From a checkpoint of a small transformer trained on Wikipedia.
Size: width 384, MLP 1536 squared ReLU.
Architecture: LayerNorm before each block, no biases in attention or MLP, untied embeddings.
Training: a variant of Adam for these matrices, 847M tokens, 2818 steps.
MLP neurons of a small language model. Each row is named by its layer, matrix (up: input weights; down: output weights) and neuron, and shows model dimensions 256-383. Each number is 128 + 32 x the weight over its row's rms, rounded and kept within 0 to 255. Numbers have three digits each.
A block is one neuron, or neurons of one layer that tend to fire together. After each block is what it responds to, as a language model described it from the Wikipedia text at the highest values.

L5.up164:134083122133173170078116075110098112072118053150139134111108095109163087162146060139148126157124134186126178138123155066178153106141124086173153109195118164137156152182105120108087162167111117150064139103168126163095133144062095107097148099109160117172129135160110163149103110150129125124120160174127110144118112119131140148144171049141150106213144119103075152203101135090031079136111
L5.down164:181139171153109103113102143088119122104112170097160137132123112095097104103080107129148119118096127149116169165085103097093171131049093104132151093117118098165151162113166162105144167093059101096150127149126172164175116115170183067118144134096115104062151091058128109183137176078151161164121128151139109158079114122096125108130140117144151131069125147100202103137110117157097108059156
L5.up410:144129166177154155061079113114067101162080100230161161122108084116096142082148101138170108077114140117192137100119096120126112128115170040138148184170131135121151084071145091165145175112123105139153092150114202155121120189136119102139078162051118145165104154121128109103129036148114107140128176148105160161168121173167099132156116170167092207191122133108090135131146157168080087103154
L5.down410:176162145123119121120153109118129185122095172096123154185125156117115151096171129152128116108134197078112114060117080136140155118127119087085217133149098143169135121139179125085114166141103036160108147170079113159108130121179154136158167155152132078126142135154175128090130129148188126099144138058087085106150137083126091149176158091097097122070157052083179170131104137169140152138087
L5.up541:123151129074146039160095140155131065104134105127119124161098110096110141089165126067131131187110061178135138121180140140116120102085185159124131132176112117134176120153112199131093166104092159127101147116136184130105080188126081104157175133128132164132082154087084110110127143149120135087153088173142172103148146133138134155179153121212135149143136104076093114155084079157082108151142
L5.down541:080147106175123122144068097149161143094165174141139077117090126176108140133117146114102142147134104211113154076137109158111122148134171168141114128078082146177150153160125144131140149109088109140167133091190124185140129129094154138171087140146113149126125152233154126093086095156129063123108107044152089173088145135138184119088068137169142157135069123043128139113154181103099088093129
L5.up1021:099117162128120090081121102110131159164115138131142116080115112108146114146123094082145089088105103180177146149178076101142120191100139118178152157130099160116167067133132080130052140175148121113126153097166132134106103143137136122101108123156135111157169105161124137136093112112105118174172199114185219145074151133135107145135145116136104109159103113108110154157129124171147063091163
L5.down1021:126094113154195116158122142116136087119140096163135196137149138094168092130123148127130104111171129074145083129106161119119122093113103116098172140150203217132115146107086126124129122123087107074159149111165136090129202100116117136146158106096181153082093153099146121128103124112177105113092093093161086161138108151143175169124160120096131134156116154129104121107108149115160159129149
Responds to: Word after opening preposition. Determiners like that, the, his right after for, during, at, under opening a time or reference phrase (during that era, For the Warthogs); also mid-word pieces (meantime, Disadvantaged).

L4.up164:150124169074112201159095142144104082118126140183092118141121082089162150134218127134136129114135122087156124129073098131147116152136087156165145150166097117095137125188153132150101142139099125196102145150139151079132173154174109111135121104129162128100099133097101128121155110141139120103139203146106115097136087082121086144154166126161131140118106112113117114121129096147094108096127
L4.down164:072125112139103171183115103170103089129135074146176088066082121176123076065119108067148150107125158143114175119103075081126134204104127111124158144140096111139175186132156127187094133114092082079109133092113128072143075115215063115152137132151101141111151103112152086161144116173187106185111125078097125124110076130105118151131073138092101109127097157120154154106100109090176122117121
L4.up305:096136135139118178106104119107151062150108064194126152143105118127104133100160100133126091131197112045176156147091073126176113092114110067115153149112114142119151147160191160133142141147117150097149122129164105149129131138092108132153138176119113192149056131078103138128107077150166065118077137180149137178109138134127159124156164103121189071115136135175106105148089076174143118131157
L4.down305:084120096100153095161090102112161145178121127128143117096161213127109153092151105137114062117113169141088113132109187109092155123122178085044075055063093161112124152105127144088127072134068143177076102110151109156116064131106160161111159203145131107113106086156150157170112118134121084167072126192119150164125094153107080125132116161119106110120080133068167142170158174130184114134157
L4.up1148:140178117149149165152150177159092183165093124133201080159140111140125162176113136133193096027078140178103103160080168079104095165089132083109107157088133128106194117113110095101103156130163134121120157166137115126110132132161130113160144178107170154198128159107159161087139066144124155098104096213120197095089142166108153170133113106168119098123144141109131117143126071122137159107075
L4.down1148:111114063124158111101118113163111138179118107142107144167168097133110102088162123174168072166105099092212128134175109065148145104105146130156137114188188120131109167123086168128097097102126137122149075113126148071093127084151227151160114125116126127135106119097112154114153161141183104124095148140100076076165180120120115142117165116045144132115150114142095094155127152171122119164105
L4.up1243:090158093104157143142159159128193141102090116147120157113068105139105136143141099150084114105222115092143158118085098098115120108164131102106137114131109113126197135095136151160117159157101117135119113139139144099164102175132142140227141125130197192117082127103101160126114120187147107157095149154152110078117076128105168057214152112118131149110075177129126101125065088149158141162149
L4.down1243:089089107144156150130096154122121138194201210155099115087104184154113149163139179136118159130125024115135186139136224148139098117137146043102080080139124117121115157119133189108119193184074086111200110177121104120115162129116143080160137135162145098111114115165110125183123099102147138144074146109117154097149125118117154106113141117057129153127182132103072133110094129111191109159132
Responds to: Table separator rows. Markdown table structure in sports and music lists, mainly |---|---| separator rows under headers, plus cell numbers like +9 or 5, and section-heading fragments.

L7.up379:167133123135106151100132125119115141050095095137159158159115156149114108142124181126142140139158164132140199155142092121193130063123128123181145117147169102148123188131173097134124157186103139164115087112086123087135077175106069139093173151063127153096077192106105097107136097096146156151113154086081154104137101156147125095173201148145139139145101138116048138152111129138103134109110
L7.down379:096107124205175140134119134149114185112129130082127148133112141164178131120135119090111107162120094126122102152115129145117143133153120197096082113168082098117147140184109114198163160154138117069076159110201137089165161127112109135091164141111102119117143157157103113108072167092137143078094113151109151107153132095138128116148135167107170121137139068106091111088104111042120144147115
Responds to: Mid-word name syllables. Short vowel-led word pieces inside split foreign names, mostly Arabic, Persian or Turkic, e.g. Fu-ad, Am-ir, Yous-af; weaker on common-word pieces like persu-ad-ed, reform.

L5.up155:061145142156106087137134079124160181086111101131113156105180176123084181132166095071118091045148117111092172144113117091148142110161113106161113123112151162105115144164110114161142121171136163130109105170128121130110142121079127100148154108123155113110111114121137118092101131201062106206155152128148192069119062099136102066095160038161134152172116127165110107083086096174122130043122
L5.down155:157111154146130117099163178145146100119133134101078076139138133106109117093136142112062096108090137115171121123111071070059130172131146173036136151146109149171154098107094112195142155093086132167056120105145105146102142097165140119104165159158123190133189122173160103136157152093096112136127105139111170115144161165075141162109141172095163106120088107181124167130187134097137155158123
L5.up470:061145145051089096155136169143163125160117119107124126106176222127135106148202118118121087085121080139106162182147163114156180154128126113115133124152156146155093146130067115162119149134138159173125141155122145161086094117140092135114139177142153124161125055125140143124124159222086136143104062115160199162110142110141099119114108107135166132145072114164134118139104099169108166159145
L5.down470:106083120095126054161142107102127083042102124147148073132151154159125193143115150167079118146171136116130116136061112125121119088108127103129115103135148141141154136120117097053131167128148085086121091083114077130082177117119156119105096128121153107119155138113146114165109144114180093092131168100093110167146138148160110129090162140076167110117127135175133128156130134123133129124162
L5.up526:108114094099117136117101120101129103119114114070120100126157180102117132125158142140104079149117079160166140157109141151139162105100173089181128115165114132086158152180143134105088140126098117158060139114098135204156118119135148114150158138134167139147120136138142103117124130090085146211155125105173178133095144124093091143110154060161141118176079092118047170141186152125113180136198
L5.down526:125153185131147069087136151151181138098186136124116126145113134136098162112124078124107138048091108157179133162043162155095121105175097166096143146126053084190119100113130090108126136177156138163158101107155105182125078124097119101098176130159120137159144138182127127079184107139134084171082135163135150136154052123103110087058154096127156133149150112087152168116159084110125095120141
L5.up773:133129120149105068137104082077136108079137137140096137109175209101095158142130140174142110062158104136142188182084120131121184137110128121162142143155120174109080159180117098201130161154105207136096103156156120145109129099109123084129152146169130145131120103075145115123124059128105116198174128142179186091127137107133147107101138114149174123166077151152030141117140124131118153079156
L5.down773:115122185145099103090202187099159113106148126064104053127172109159149166063126189043110104101107166166117133093123100101091146128154142163066160126172102105155122122135186116115121107119112097164114149154155160154145096116158132090117169102151089118220122147192177142065146146161119140144137091100109158137120109157158157119148159145132145156134147090114203090103125104172130120058106
Responds to: Capitalized name-initial fragments. Short capitalized word-start pieces opening a proper name or term mid-sentence, often after a preposition or comma, e.g. V(esa), X(enophanes), Pr(iapus).

L7.up301:131145145068125148165124122103113081150077125172136148127142141101155113076123127147119098105124111120119137113146101073096187155121166151100113122147061122142152124177174143117113126135134144163083170166166117109124111167130141042090088101103176167152057076133106142098095072174087120113188140164129183126125107136202161107118121129149201130085116121112103097093156101133151129150128
L7.down301:122139145104103145169128120121122151113137106115144124169158154088108098109071118134152083081132080104110190055175122090121087118124140178184130136121126113106082135169151135106146137175119140059199113126141185101108106095114153097167119169147097094109179080128177159117153072130112170087153148033171106115076174099089078129108134085126134105150077085120141169119083082162140150129119
Responds to: Leading digit of numbers. First digit of a number starting a score, year, date or list item, mostly in sports results and tables (2–4, 1988, 0-0).

L4.up319:142147135157103156057085083093120099108103162101145113134118152107115115112150084081162106185149088132137157146162132086167132151135137108137120123099116146138115171107146113111125069129131120129106166139161139128087117090084121099094078127124180141162095186149117095128066107152177100108147200118163168164136121096087149103170120143138126152127142097085095148180150140113149174184231
L4.down319:163156082181175123126181168129129110114146105130114166089068133082154180110094133162081135122150126132175130091124139165139091151114129178119125158143152118129189126093133125170080144120107130096143150073144113116213149143168112087125101134083087121163121133071154157121148056154123100172124121138147060129075100134088121083130124061167166126104199152105123189117159103093101114163067
L4.up712:141137140073146128095080178073068145124138119130182167066142131154092132134138153068091116202144099138120130144118124180145142098139174124119156139142106139152195102111138081095169112153121096112115114172160132129146085056104099127153115129138149124144111110164083253084094102103154127069182187212120137129105110114159093070108146123140096136148106091174086085211175126102097110093146
L4.down712:110105115105159137098092137165078108070189128113091147152126143106125174137120146087058182087076191101137131123159147040143132113090125187126148121136110103142112112076143154180114027185118152082107129180174108133126156136140073131103136106133176166142106145146094129143141177170138035147079099076201152108083177164121135093095156123092147132139154161102188071122154130145087131153130
L4.up1264:168147126177139178116151090079094152096086099101140098142082111141128073160148114076117082143147141132128150153117136099106137154172116089090158116074128124141091124094139133150173155156146081119149168168154170122146042139076093120140120147150192135152138108146079133115090116160102092128196155142166158131168079156100140163175098199112120123157112148089118141179129096148098126146155
L4.down1264:080097124152130072162169101142106087126091125181129076055182124142112126133066185090097153066148111180155148081071128108169159088135073168186136156143147100093212135088130116131139112146114145129131067115120158096137114201214144118131160159122095145116137069149159127111156080114104113146111215096090141131105112167078137167146116122160124079146097131137133141145131122093103125058119
L4.up1515:117110183154132131123143151075122087144112073078112144102068203085116176068139119138143137134132117196147137153099136125128150126119148106161125109161130145127138147102166132149156132142167179140162184125129148153131164132111091069101104147112155120110123180162104107159115086117040122143182117123140142157088090130150108140155140068126152119153112157097024172153199116192100157112132
L4.down1515:131138145150129147145140139115094071122141162190117203104122160086060131177155134106080076133145135136140067113132056127154147150116105103130069077124130158133131125106113168103095174128072159125119155141106045183122114165103099160139114133147101132065131065090086116126132138105114155159089160134083144119105141137090156156133115130132103140109150161070181067126141112114155136184197
Responds to: Mid-word continuation pieces. Second word-piece of a word split after an opening fragment, especially "ad" after gr/tr (Tr-aders, upgr-ading) and pieces after for/under/over (for-get, under-st).

L4.up356:143165183106096084114148162055142074119073103090090115114198142110094095120143094125133093053112141193125099137125077055129152136103158096152145146151084177148108106098154088170161196125066138128080150170116168133081136067132124076137122169103159156170111134116139149141100144128144127127174116137138212069181099172091143177145084192133164117120129148141199108116156122134125197113188
L4.down356:117103131141090170144143137115111093134155071143152149165155129155163150099087169163128107124142149037120132141151156157135130100129101174128140123107168080103156168151134131046083128087122089090160125144119130083173119158121162126134144054142096083094149148103166156095131117136093162157101161111126103184122103060113110085066160071097149097108087148153097082199147116136139108112074
L4.up483:088184139118164142089181195103137104113087111174143144082153160099115143099146064107093171103164129161121125162099081084113139176119153124137074137132137163170101107090165080106109139130103176135090149127148142163074125115103093101137137107109133144200116112058120150119071085138070131055202155198085135129125113113133161153165111135098086151111124129143105145113127108123151136083106
L4.down483:128200075066105142140122153129116108168139111104165070092155162146127127121165195106094142189104096168119118117078132137131129099120156165112129125161169182119112107134102169122142129137126057126104093101152103116178153152152154081122134094128129139113138153117199101119114113127128109148190164098089104125163135053154148073192168119094112148107131157137129140099087151085131119138144
L4.up491:152155132123112067146094098135139138117113119104157142113175185128081149144166150120103139094169121090160191210080133122127166113186152118107137130162132196140112172087083109167133084140066132194105086140180131120115164100118062132105155107098179188139131117114136169135092162093057082133131128126156190108178156078156088155127154133181165150123131144064105105108131133153101184122179
L4.down491:162114166059165069089150135054106179100124185106100138146198096111124171121113184077141162097080145139129121152135088149114087168178185156093145149125076112140142111167139107121100098130180125084120114152158172105150087112125147097148102162133129139135133158158145134118185183131122163104112143124124164122080127093090133180124169122084125130116110124116197129129135185148118137100114
L4.up1111:161180094124088078088079136105104158122080137079097140124134122138118122133123159161096098137089200125159158094115088102111133130077104076179136126120180151160160096097142131198133143111124119189079132112131112127091131174165071092117153144076125139147140147106162186121126102172162059138131133155131163125128123131158117135143139189136125160154155124140160121094145054202103165091093
L4.down1111:114141154109117138090189100149128164146148112136142148108054132104080091146100185091134135104147154106090126130118123179093123153163149156138085148083091132059092108115106131120135161144160141133161126127108168112141102130146103124125095127137090166092096133146177121086134111123113142097141165116130151106151144085171092138113137116087158120102135131167110191098128151136086161106189
Responds to: Word-start after comma. First fragment of a new word, often a capital letter (R, C, W) or "gr" in under/graduate, after commas, pipes or prepositions.

L7.up1450:119123120086166158122182089154151115117142122175107106156150165129135160113128131135177162118154153097140128140073052137151139149180159124094124171089100130104131086131252166089065151111141129175109102116105107150100038170117107115191145084176147128144103090093063100090163111147158085120124145145121111103113129167172081084147138088143108087123108168110072082208069136169042098111110
L7.down1450:114138083157161136120157190150099105167076171127110153130124120156149065149122139128180129098085148152079120047142092125112105081150128153142096170198127136095169109182093102042170149136120145073113101130132148097172151119144159170155115148078080133166120138157163149146100133143153119119158202146133039088206128106162124166132122143108120160137105117111086105175104155053130135158144
Responds to: Mid-word name fragments. Short vowel-consonant pieces in the middle of long split words, mostly foreign personal and place names in lists and tables (Theod-or-oulakis, Anast-as-ia, Ann-ap-urna), sometimes ordinary words (spec-if-ically, the-or-em).

L5.up4:125161130064079119130167103161149105165131062154113148137131170115123150119164084168095136097104118117132163193132131078143168179099167113106095153094131159146091133180160162141116120156138203189128129126138143164133098151156130159125144124124152142138101128075168140159105071112130119107121099117185161184141061125126167155099134107140147118121084140111111117137101138165109100117131
L5.down4:110120186108192156156162056103171134114124137118153177169167136115097084168192122126108060198106129147096153168132092091105070128078152159107143110116147162146073105143150129159102070101100094100124142142152171147136081152132160166133128185130136187111099059075165148117084150146114165135155093152161085182153176109190128119146103119138128127150146141093158064184094144109126143099161
L5.up379:164146188097136117098077143105183141070158162138084105098129093132129094105134035148125113129138096085200183096113157149114104087123124143096130150152171097149112123136156140204129068119084096153108101098100079154133165191143171161144155166101174140118116103116132158098099138153135075195172142182125128078124105142161095147178116110164134081178108105074121138174181104110130133124186
L5.down379:178120173060084127097148108130129114079156171147096158083069100130057152186171116084145166143091086161114072088119143078136111172170120147097129170161107096137120102138155174117070139159106136157129179191107187165173077157115150126096110130135106125134096145120142090110152103119096095118136128122172153110072126110159099144138143084157124164188095128112143158103129101189085116173140
L5.up683:089161167117073160101131107078181153126111115117143124104104192091135107082164129086131111159131160164142118109153162126075144131075146116163160130188100157055079137075170131086137152206141136170055153211087121121105121146158124087134084133136224134144122140138099115143100113149148061122198172133181175159088090093142049151143097125144129134133061143094142154107188147163094122128083
L5.down683:102151147110185163144137138117136178105149154147136115135088099153106084140213130179085103083091136119135119112122087150141149123120139170121072131166125112167098146197109113069148134153090155162090103097079114117129156134072209118097130125063189102161082120152114156174144076127095131092098126107170112180091106102122115124106091093117102059138164152065135102098157130248084050073084
L5.up1127:102119130121127189105152138169141088158112107145107148115067124105089086152202082155198087130159100082117108145096142129075149136145073130157129128137111147074146140113080099158134120187103148109127153199136145117141136167124166084093133112149126139108140128132120112138106094098057113146111153172160119083143163133141093158135143134144146192138087174202087159149146118175136116157147
L5.down1127:085192125112151139121077138139111170072081186103129150152122098061125095153097160090094116128114150120116063099150139094138136103146101090181102122162136105159112155170160143152110159109118087094132068084038189194105127070137161142084133121120098105200142073140080130122127156133146125152123127113104174165050092137117139155168146061119107098117104114107128126151090158154177092107109
Responds to: Numbers after plus signs. Digits in tables and measurements, mostly right after a + sign such as goal differences (+6, +13), also clock minutes (7:50).

L7.up257:072153134129158144094136087090099098151095064155121121133145126074123161118157140147107138157154130090161132112147106107078180120145089092116113158109060132078154102113179171128044131174170116154184102156165103145172132186150091070124168179086179193155091114102154094113123096153093111134122085149142218110122137103197078042142156121144121102104102147137145140119102119149122095204116
L7.down257:139089145135165077094111074110102112180117187145107132121133142163061180136138105098063081179047123165126083117116084076094093151151148143149129099096169123130170125142139110083138142114158117159130191120113175176160124134154173098142131094154149114139130094125134124177147179119126067122168131108091086128168161146114167145119079168134097097212139187168118122096137125141130171117107
Responds to: Measurement digits, word fragments. Digit chunks inside numbers before units, as in 6,971 km², 814 sq mi, 183 lb; also mid-word fragments like iv, res (carnivorous, residing).

L4.up202:163141135125081117099123168078097130107121100137107113149102151106110171130154099147144168080082127090114125122100086102101131158169098128074134164122131179147167191130170092133079199156090136154133067125120116110112133141104152164207140092153122102124147124144136114120194107128167081113135116113159115073162088107134126126123156134187120152092073152158070131149120147167123113157143
L4.down202:144102115074175165144112160146119083174084095150120128126157137141157128164111122155126044145134102150107075072152133110059155135183133130142153117058111152082104072165086129157134204120132159137147162133129145101128083107120112170175170144161124117125023116167077112104139141131115135085083112144147119146173124133191151093104168160045110130115103125111141088146126169137119089096140
L4.up213:121159073136106150135080155150087126128146129213123120138137128104102141181134121166150115161132155123109139113143068123103130136151152152150176120166127177152116132099137148057146149093102124152131071120097055120129110087147109124134110134151110087148143145128114117117106098095126178135120051155147133177106076085130132173096146146110071204121106144173080144180112111077031111136132
L4.down213:145152126059120091144194115120180131092107124138085164156172159132150110133162125086096157089085110110097161147140179134146124079096135146157141125099126125052155108108138101135120157223107087123065108128085143137137136122057138139119094122121104073067063160142110125128132104089122179169093094096124172128200156096149167172135140106108168121106114094084144101198106113157141178098135
L4.up1102:160134145154086100132095133080152135096092097118147178153066136166107113106197127077165185142127099126150181134150105122110172116112123064047169125198086137119090126124128176158054090178097134151081126126130205179112088140144138154134141169138149101109082083158164135114091184173072093144130155170190139124189064113143115153170176113138142189122061113116089128181136052138124099148115
L4.down1102:131114113079137117177145173101141135129140097154127168144131135145094142158122107063111172113123081110107111075155075118174112132088161154150095147093164138104145158121173155134140047094146105149115188155126173132148156215165147173118129103135080175132113109087171142119078191134168147084174112131147138122065137114130099090113115062173112113131172116116162113127058113171066119176148
L4.up1311:125100045161125177129098145137121063168110137105070132173152159167121171133153120114128165105126136131132107137149111110112107187107058155151146169142137138163128127169185088140116101140122100162172088122056137091065178123161104155137090101160142165124153099138088118097152105132140096172154155170144122139163072138124141075150098160153156137137104125159088117121103133123066128111107
L4.down1311:133143124053107063098155099107155154123109145140120153114151124135111135137127137136132133145174087107092080141147152123167084078061145174169113120191148129103144137127122077127085149153175066151151168102170150170066084099110142134142131197097109159115176105090150143110171116161128132191119119154149082042127145169155127160153139157080122136087077200123110125158178115233150143117204
Responds to: Mid-word subword fragments. Short subword pieces in the middle of a split word or name, strongest for az in mag·az·ines and Am·az·on, also Am·end·ment and K·ath·leen.

L7.up1169:167163157113129128094169135076158099177121107092092129110151124093148098155155090134130147052137142198155154122137140111062130150154151098148179158163085144151103051128134082232147146098096104141097168135162164119060136103162140141144130190150161215176129148145116111073120138148102137130149074173168165131160139232085156189192100207103150112154102117112127106121182162157138187098168
L7.down1169:072083083177111113125120104097105113120092136128118152138115139167095195122099148142128102178137170108077110145144105138180121121095083150096108107114179159139146138161136135054103106161161179069150112132132098101154158178075178109124097067119110093084102109154161170123113153115122116135129157106121067117064128062130086090124154085174126173108141129165106133142058117124091115121090
Responds to: Start of proper nouns. First word pieces of proper names (people, places, clubs), often in tables or after prepositions, e.g. Hal(ifax), Y(ossi), Gu(angdong).

L5.up117:133128123183129100120158134130159109043099120134155151193140151133152126122151159125166149104165081088066165164083100111141140128128106155138122137050115139124155106090150129100131144189158167143086097148129116083104107139055157133161121067111136110094117149147140101120108121072113125215123127146146095161101131122160080037152075093204217163178144173135091111151055114124054111117161
L5.down117:096119107129097146089148082125095183134119109123148111126114146184075084160126092120144100106152078051122102134135126146127120114107121148122079065177172147155109089148081136120099070164113139134117117143131120137116113124162145100165091117200079154168062105105117116123136106189106116105142128173062113191157135131177134120045173142167145075135118170096143130118080152082149109139140
L5.up367:075126112100157132123162132153182195163121093105122134147148177157136180174121138074134183112123118104190122187078085153126151145101160088156124122168131169143193169107186107108000063206147170145122071159097114110072116174076121185160153086122136071088077098084066172069128134113102129094149057104171096138145133117122088074118172135146082131161095115115116137164107144121080147124132
L5.down367:140120168159135116110177105127070096098074156148183129120135100121083082071176144201147121182110160129159075143169150165089166108152133107119148152155174158114141139081199115061086126084143115076098120121165110092136134159127128126159099100118152121096127159148120145134145170097100131123117125206101124122132133137102136174147146088127135136114118134135143091107112135157165148111161
L5.up512:076113178132065149124137095133067125152109143148134136172135195139109133158133122137125142086149109146114118128090090168148174116130098137128133155119140122105116135127155118165173153136160099151127115107104136116145102111139149070128108127142138119158145138108143157158079129135114185118114108159115124180048132075062136043166113103159156127112124158119068113183113120186107128155074
L5.down512:157135128100152167085072163108099142075169124111159115074086136128170212116181127061163156117133130137187090190162098076080099148100163153160142138181129107080111145139148091205126105122126108112180074096121115101113109155075114120161107168105139114137123165173115128131146138127116091132145119154137118122231072142104098104140193159114141152084116143135124203086106107100098067125141
L5.up1024:131169076099122129121110142125127141089063095113102106187115167061138134136129147117139137176156146167069122095178134073190110088084126177155178174137137141130074198143160138095090117133073098166143096135136113116134067081114084176167132204094106124102154143140116103093132146089107146202124130179151109128095125118094155160097165124128102155131061142158110133125120108115048131107104
L5.down1024:143132136109136087134130174152148167124124096173154144118141140140117137135159068148106083087088119112133159160076087132106167148128107118111073119116106147097115154099140119095119170139074133111135203123122166213113130179131126095096152104098176098133120091084103143078137148146163105105095093122117177207153128132186081179153146120118111112155149114100171138130097129136138142167199
Responds to: Mid-word name fragments. Middle word-piece tokens inside rare, often foreign proper names, especially diacritic byte pieces and "oc", as in Qaraba-ğ, Cari-oc-a, Gi-oc-ondi, Meck-l-enburg.

L5.up783:120120080059178154095011160079139092172142152150153107166136108051119109141179133165117097101129124126165155109163130079118107169171146083154121171193104128092093091109149149119130120199150117137132108154087111158137119121165100042204128184089150133190046124097095099125156148162141121099100113136108120153072125066184090171142123051178145138174077088088167098135121114129142135104110
L5.down783:168083124132173118129160158133134175132135128115116114119119046179149144160145129104136138119057131099113132186111155101118104081127135185132150139103122055182090121172153138114131083143136123128179087117119161163125115163120120171150170149109112129170105150120126093135066050123169150134096120127094089129133112128124176185120125211177172125106121162168124146162116094108117126148131
L5.up1114:138147092098135116130118179092144092097076129185155156104102073171118173114134129177116094165169083101102075195106132095136092154121126144103125164069155150150155164108177161097129145144174165164118054131065159083113131160098171141153136122125097099198145154084104164137132095172106091156095119103114127146118169117196169094150137126152153085126068119145157113089111134122179096119182
L5.down1114:132135144161094140129157067110095134100081119133073188090088133134158113129151118139137172176117130152127116167151114157085102109171140142171129120128168136077098141089146085105246158160148156096156181158148179135137134122141110139174116158112194096124110141101106150127146177131119165115200131102190130099139126158143139154102125102106127132118156129146078114132113158051122135117128
L5.up1431:120119149121111116135079142078113073143106077143179129100136136139108114116129133121113124091124083163123132185119130148133120155158122143141143174155069140117078152064183153135164096181176144133084117198135158115125122146078099142166188114087168147173138102118032155132126094110060140143167144104152198169110136128186136171125128142142196138123122089131090112119142126166129142145138
L5.down1431:063121130131200161113152117096074164102123156160073154071106106146132096173105117156112130096114221147151119063101120073133093124181158114140105129152147151128133133167119134090124109163097149143138139127150113154121180138082163093107105117184103136165131174167100132103125112121108089076137179116155143129085160096157130069141081068120156158159138128105099131139154194179143132162115
L5.up1481:087130162106131098145093090143106059071134142158109175113121086109103138136149113113157117128170127168125113108118118129120133154131134100122159169150100104093069089133130160118162174124107132138074103186115130139136148086039103123121143163087145140174153112145083086078130098163134139116156119166121184102123156105164150130150112163109135134127101095186107189140165154123095090122125
L5.down1481:170109121178169063091150140101125099147141178139123160115137162165125186140138076150162082105118177129161153102118111114077117144156089101160158168153121161128130121163144095082138152143107148126151183127137117161165181143091116065106143139155086164096120210133129165157088169086076102099154111127137126089134116122128119103105094159101055185080134084125079154102118161130146148171122
Responds to: Quantity number digits. Digit tokens of numbers giving counts or amounts, often the part after a thousands comma, e.g. 16,000 students, 599 households, 15 games.